config = dict(
    n_layer=14,
    d_model=320,
    n_head=5,
    n_kv_head=5,
    head_dim=64,
    d_mlp=1280,
    vocab_size=8192,
    activation='gelu',
    norm='layernorm',
    norm_place='pre',
    norm_eps=1e-06,
    positions='rope',
    rope_base=10000.0,
    rope_fraction=0.25,
    qk_norm=False,
    attn_scale=0.125,
    bias='all',
    tie_embeddings=False,
    parallel_block=True,
    init='normal',
    init_std_qkv=0.0217,
    init_std_o=0.0,
    init_std_up=0.0217,
    init_std_down=0.0,
    optimizer='muon_variant',
    lr=0.000812,
    lr_mult_o=0.707,
    beta1=0.9,
    lr_head=0.00506,
    grad_clip=1.0,
    warmup_steps=200,
    schedule='wsd',
    decay_fraction=0.355,
    decay_shape='cos',
    final_lr_fraction=0.0,
    batch_tokens=[32768, 65536],
    seq_len=1024,
    doc_mask=False,
    train_tokens=688100000,
    steps=14165,
    dataset='wikipedia_en',
)
MLP neurons of a small language model. Each row is named by its layer, matrix (up: input weights) and neuron, and shows model dimensions 176-303. Each number is 500 + 50 x the weight over its row's rms, rounded and kept within 0 to 999. Numbers have three digits each.
A block is one neuron, or neurons of one layer that tend to fire together. After each block is what it responds to, as a language model described it from the Wikipedia text at the highest values.

L6.up867:386521489408573524435475497480415475472522522495507498498405537489488402499586553520480482525518450506490444483469467437533486504492471514367419565591507526520482503484478449491469525477491522417509464528520435474512486446516514562468545430524493476597460484407540459440486527463580479465469462496465497567470514558546507483509546485477584519412497500533506489504502555393440460515548
L6.up873:409555482494532444520476521460361580593475529549521462540441566516530553622501555516437501505513561558458533556458534429546400595448523413406379518569504512522482514473499611556534435460519531445445450477512550517513473555489553418567477495525389478559519539470409542554508527522521571514507469399408477488462530510450516513576445477535489547489513558524465611477499523565503510533532
L6.up1149:454468547417565521563557503540465595452517509509441472493490517494449487525566490552428499524441546478524421477429467426613448445449552508475482517583462480479540454471476603564457490499490559461454504502515429484592441530552549458392507572436555515547441463432596594501419527452487447577513476477356468549567474507507657584545466499587475507549414498494517471590526515431498542506435
L6.up1158:479520445464438484411546521585392570575562468525462422555390510479491536487503600488487557518542495362539390591500595431402490449463529491428466467528412573489513559578465563520453527507429479552536547569565434485508434467528566518457501480493481564479436599500526592454543527481377474525531486405478445597519478449512487445459429474509456535479552459508492405499578511449463460473492
Description: Tokens inside field-name labels in infobox lists and table cells, such as Stats at, Postal code, Area code, plus the blank line ending an infobox.

L3.up343:527565360490466513543491498518397589564521507587430521504407481499466507544505494637540503566502564440563472512453509400470507573472412535445516439592483598446500544498491531413530547494419479561596468522501507486624552536526488477469478432485549491461496547498449517536512501438462538457435572478389432442570515508483533476483437471497501551469450585533437526558549528497551432557507
Description: Word pieces inside short labels in Wikipedia infobox fields, section headings, and table headers, such as Formed, Place of birth, Death, Location.

L6.up62:422531501467534476448438520437484495462493563444485545477515440522491440556474526473555436556484535523503480549412441533442514497501538539541443478486461539434609505430517509532489490491548468487420515433522581432558471481448572548521490393518403452553490427512359507389533427529434521580513552496399569494533513470541519429574552559610474482524416453596501487509550559495510539505548
L6.up698:471506518501437506513484522526412425546568489535484440511462542553521454592517442566506450549517560519510449514402484460489577462608495558495406429528584545436492497436473448465437534507445575529494466526469419404505441582506607439517489504491459514546539446533519534444489460416435582444418567466405489572412500556538505441539530518502527617467453401550611555387533572400509441514492
L6.up829:503551499424429528450548488470436428537474557487469632421484528519484473513508547561505539466601563524464546480548500543576441536522551520536451603494404549552521437481475493577478513533526513499521462444544458359516436501527494504553390528516423538487478553575565543552481471559440461527503413488442574465481497469497539519517483620577475498454503444590596478491483504499521464419487
L6.up1251:586565470530427517520594505498519492486532547567522540445527502509466397544544509610611430451549492447481447555424449380504542415503468516423443533475508482444413443390522468478484436442493564435477497513571436457550516491508552503568450519420441435479530508449579495478462464604349534503502533517480554633514499541526592505556493610520489565478496470414540486555559439465522483483452
Description: Final token of an infobox field label before its colon (Music by, Area code, Language) or the closing pipe of a table header row.

L11.up54:386514470464473479461586497522535426600517534406524470459563466569604538462481571487516483434483509517557540528475512472408487420458441539578452473472507468416530522571507446617481489458536515493524442459627580488554519487575539491519521523523481466554571456489517498577489521491531491459521446528554493527526533534491464534531504473533611502490516533538532451534454485423529487516516
L11.up268:518464446440403499505488507436418522542477518544422501526510493478521530462555546497549399508502617508479478527548527414496447498533592599528428532469575481497468457505452512486500398516608588464563509496556535523502547528568544517528510524549458491538488466477471457533511393577379501520512450502499479467443445554410463462587442578449465518451495524424454575586528624551462491495496
L11.up333:551448557457568399529492439522502465453519420508561466511591418482453507480517557482462537532523453493454493504479459498516443486461519516445530433512479475492559546535496570453533462437513563498498484450586376543497540547416523540467554478475542457540510506538484551489439454536401456483463501553507589528461525526504527531486489442611586475518468540430592531497507460519588519495455
L11.up403:502510595437623490401458560568467535582546492503497502552550470512509392439444497500576489453499525547585530545529497567447454518469481455494440469532501530469463490587512454505507530535468529404566463522540463517531368427592570525586601480477483531555501574503515475504440479479541440426438507442539583446522456519513500356546454450563533447588539499456503476475562522494447549504513
L11.up465:454485491445449463472475467485457453590552506556456471520491432420528438496499613501570507494524561537501545502540543479437550483462607533426491458461517523546513474499568564481567655518563626514573408451531472555506488560482602516405533499458496558525517544448464591541494471472429553462437550578536521514536449466495401527473505474508422399477472462455506422613475544439592485524499
L11.up506:486583466507501514465524511481523506413493466376547494495456469492619489502592489454524553547445490544459456527532411510442590516484544484532480493467475469477439536600417597608463433380592504549460496446487474498432503557670496565561546460509532512525532421459479529517442525612458470534526472438554521495536433439494494525499582473491482386482468540489470431582504442519481549515457
L11.up510:468508623405538566438559509468598501441481628496479598471548457578572545445523515490455518538489518452446504531466491446335524548488551495519519456576475579489523402500520550562494433451522461477497510518521544415519437473544460515502506448451443425503501557529583486506405536538509594454477422610460424543463458482544571556541479535448510480571582479464461518476479485502448599560435
L11.up644:499422533450471444484412571515449405443447514465488539583524490551473495441409449544536549525480447453492524400541495454453461458557503471559528467461531532573592569460474478434583533490533509471544463557594570548493484432582490526434462495468603527469549529475457551510414486550442438472415492471541514578517466531492562554512503456464581451581473470559489416469561535411584518515484
L11.up789:489505580457538507519556511503505540496561551496502530499519604477394446451525534536500447518527538460581467487497572480478489500618481506595477569502502437552483508556523542505486453385446511421406502487546490498477645559508530509500505536636501558522450529496477456461537528507411548533487547520428462460469500570508553496568496585467590516430516456470548418519510497441389493502534
L11.up852:489546520539519447523515496504446524520459553455455399445431426541514623482429486400577492498530460503570539469434548513459460457499522582509498516437488458525537495551509564505464470520459544478487350560563542473509603433498523616498484477474524466529555543496539497476504420548497440450482516581397583490566463475452592488495497508425486443502585436464531445475489441497557478464572
L11.up949:493555469461531474544471544464440596446449511483471483478429609517468421552527469461480516476609583380481438499496552471525551544416430551430484510542574424515538443509495499531427513491544486416430510494500522524585425528543518511445521470400488475521550449509520469610526418434513477451574518488409539516513437545528463513446530565513425507463445499474532526378586566477489553488500
L11.up1122:433371564550480519465488408493467458364478578511435491550510474531522530399494450443478513447501528552474458488496514469512570449574503532521623495466362499521579629484514518521485455491583559508513517453566551521500540545530526584502561562539446412618543628515487587543479496567542479498424445574495482483551478587559467490470525489484454546615468534550534492581528434487435458485554
L11.up1131:480500510520513488551542510570580541566548460499504512441455520505436505461516573474470549516470431387550549556488514592542465383585520510410457499458478478455579584544456472502528441611552351391529513534459482481395439547431478547445598506495472542511421453485495602594526516440483505453597522439463500535550434526532524426556453548523541508470459452465467420580393541476431437486502
L11.up1265:414533535461570512598477453447486414495509530487548473497465570466494412444472473587508521513484468510576512481416563548512421452582480461404494517443504484592519514508504522493497484565473497549473447521492547547517522467487604487468476499515460492559455521438512490502471444513477544453489474511516526511467433504526516505491605597478621434515510511456559493569588577441534479517485
L11.up1273:499511534494454588479467395532399504458491551488541673517521582438454523463497497497398438565465537531536555507501482457513491451543557460447499458493432524441508536467469486497556472546551521440520471555496495573561493464587641496541545571506539443472509494467479501506494406501467453494439459585431522624527451567575487544448614487486491478532485527454539418490473483398514474473562
L11.up1279:533452439430552545562401530402473443524497482473509484468535541472469456459427480479501437531484435428510495472426572500502475527551447514466466497535573450487502454506554480508507496532475595403574507507488549433545402466556619403493481501452485497547511575411357625476471386530489499494458536419528492546474476481580576611429434539388481455593505538547553456554521341539407427503525
Description: The final | that closes a markdown table row, mostly header rows like "Date | Opponent | Result |" or "No. | Title | Length |", just before the line break.

L3.up538:456465512509526557491475453503491487459474468477554477532491494478552606536482498454497534396491476518470511497498496560504467507522529598583522462562542562525543510456410447472448442502494472538549467585451536508479508503473467464545497465408519494404461493497490440543573592479583502523519484407518473458494474511476496434441569552486480467501512445452463487481437509490598494493566
Description: Final punctuation that closes a line or paragraph, usually a period before a line break, also closing quotes, parentheses, colons, semicolons and table bars.

L11.up89:458511412429557504623605510557520536449505544581455456519526463495445438498514538489459604511569473524536477556427514461480540483581521542606575463525498517461575533410435507474524605481537506493467445437507528503556482478516473498535514599471475559554454456452503499482482433467449543487531541464478453487558472410468478517426511526405447518506521559492526588456522557617450561462500
L11.up431:459505575426513503556519523516435503490511492567476519527514459421479440478453498469468530501522505550442476476482612466506518476535535567592518551486441432517453518492503553542473521585481470442523484497588473451461489470447539551486410466569458499507462515439494540463570441496434469472543399557444503499423545459516543481506592547493555545498482437502593546493421484477487489398498
L11.up450:535486549543509554556467443585482489549489546471481556507490503476573524573571582471504473529588514425433456532509447446503500474510472478518606554510510609518537483459491493472526605505427508485556484492407456521480524523493520559489508461403434502535504523493460550552488518584496457553482603486450489536499561557521437461463529509476423539473394585496466479567440617533484504514542
L11.up476:520414505477496605530457427413514473498473498468404523537490520547371419535544501590391506554440545425557461457432612460530455515499543565472538388505450498487598490517533384432530490510480550465482485418418438478544566485510498506415510499502517421592607587507526522517491495584503476507459609506431548483554541495417522577572585506569475514516475436465461476432591524471530542408564
L11.up479:486552504518452526444570456486466441455499502478421477577528412477480537517484482513491540512527513411448544495485330482475440602486490670546495502422532465455435431511455481497517518610577493498515579421460531476538473460610529539462502521495461480493546594473460556656497528406495571396473512469454538476595513585470481486466415493450575584539560440454446529486475450496597447616543
L11.up529:602477604430518506530511509435429544472471596553447587485493459483534505508441532547401519501480489480544539426493549545425536533509372450485442512523466524495502619475507499468483429588384523445534546569538394571553466552467529569589537560405444461507514522435503600457472574590481514474495443417581543464602505523435452558527566586510439546407555493477525561496519582498528517422404
L11.up587:488477583360614418509421503430596551409557548504520562506424565490472465504514502524515557478539422580565479412520479463508623547574523524499487434418471511498453525513520578483585481534581424442556569537407416479529544529575436491545498516460471488511477514572453536489419547556583505448562458541389526460594500535568439494514512524561422513566503487588502515478504479395496426425460
L11.up879:479542528428426488510425424592480510503477527507406489482530527506456577480499519474525517506504548670488530522471389534522552450540507595525435544573471570502513567445445515495507457549403540511481455480480538592542467565433468493501596580555504475469478593488441503494473547467342510488446429555450507484497449458501552458552475577549475557537535463430504374458482523464448461354460
L11.up913:427580511422486543486570472531504570531547457518428533584419436452392509440493563550501572567456475533543456492514514404534489484516510582501492499458406499478519483555460478527510490591453445528589475517451496432532437473484439437531456526530403394449525455500478496461522462551552561515518476443474435587463520518473437509458535477393469591448489470524536590519468485485596523497430
L11.up956:496509418495554474574485471404478566510510429492453500524425603478557470569392505516533512521499473536501569483465434433465483399451503463461480545532510525515560498397471537489591545464434588441499512534509445626538476510515519536389521513511459500495402546486473513497559485541483560579563451409350539521490533433441563656570446511485460483484557488428548542475470491508495516481498
L11.up963:519493536517597553579528414525497562524511457442499492459411425501428572458473499551477514513579544439545528520465596486473507436584501595525486465526469505415513493519521553470453520580404594514459453520483499557488475488462464540474551458525356540517535590421439550510493451450514462491519569456461511412506464575492535575549558519457554550537473463384503370492545480425524525561540
L11.up983:545589439438478400586554433465464503418490593536459449461471526503614434510486532553488462479440420572397556507460503482460541506361626522597449513510462521522504467573450509476463495532437502534506443473477486585419512537563492483453487506537493575586595542442416495540527505414469511474538564515516459540472346486421484493449577461488485481497494440487528533458508509421595557463484
L11.up1108:491531509564565492467511419394463492497525580536493517559477456556496554520465560526441585404548446543447574514467546387460504499450512573504565486604552438550444459448473516414538526492448482552554474505496498408490525550497558473493537513493487515624482512511504479534514557471382470488472498537499461584537462473437499533470497485490463549511520438574561472450456423495591413479457
L11.up1124:554510459518415478450518551481450477460479544526462474426524468521607486536465504454451520545489528667426525438526656554512541493528535489595494501545422518606528469471531525382542499600457550526568482538514546521401529416564501561449496436489471480520479488489512456537408574567503541404406505541465453502475497489483552453561484395482476572559442512510489465479551460475515448566472
L11.up1144:552511543472461521502566545520474458491399601489434545488467480550548486498494458549458412461545482502550437570493489522494511539430468506580514502539490548508550489495482512495473502406514495419514436485576360644526462355454531513494509512447545635524548531487441534562445510497481464508556454471398529482542445470474561483452532420468554560440462469498490598508466434486499487499418
L11.up1193:484499544492610429495548470460443531513566509538596418539515566514501435471503416390417516426542437450505503482554488519464476452517537532400440540541503515552458527516541504491447599417525652562441523504497458556455427467594485458556514457476517484522512540518497426497520485431439504442546510468582461428566465549421450434508540423507482474546474580483596485542566392412464544566485
Description: Column-header or field-label tokens in Wikipedia tables and infobox lists, mostly after a pipe, like the "1" in "| Team | 1 | 2", Details, Attendance.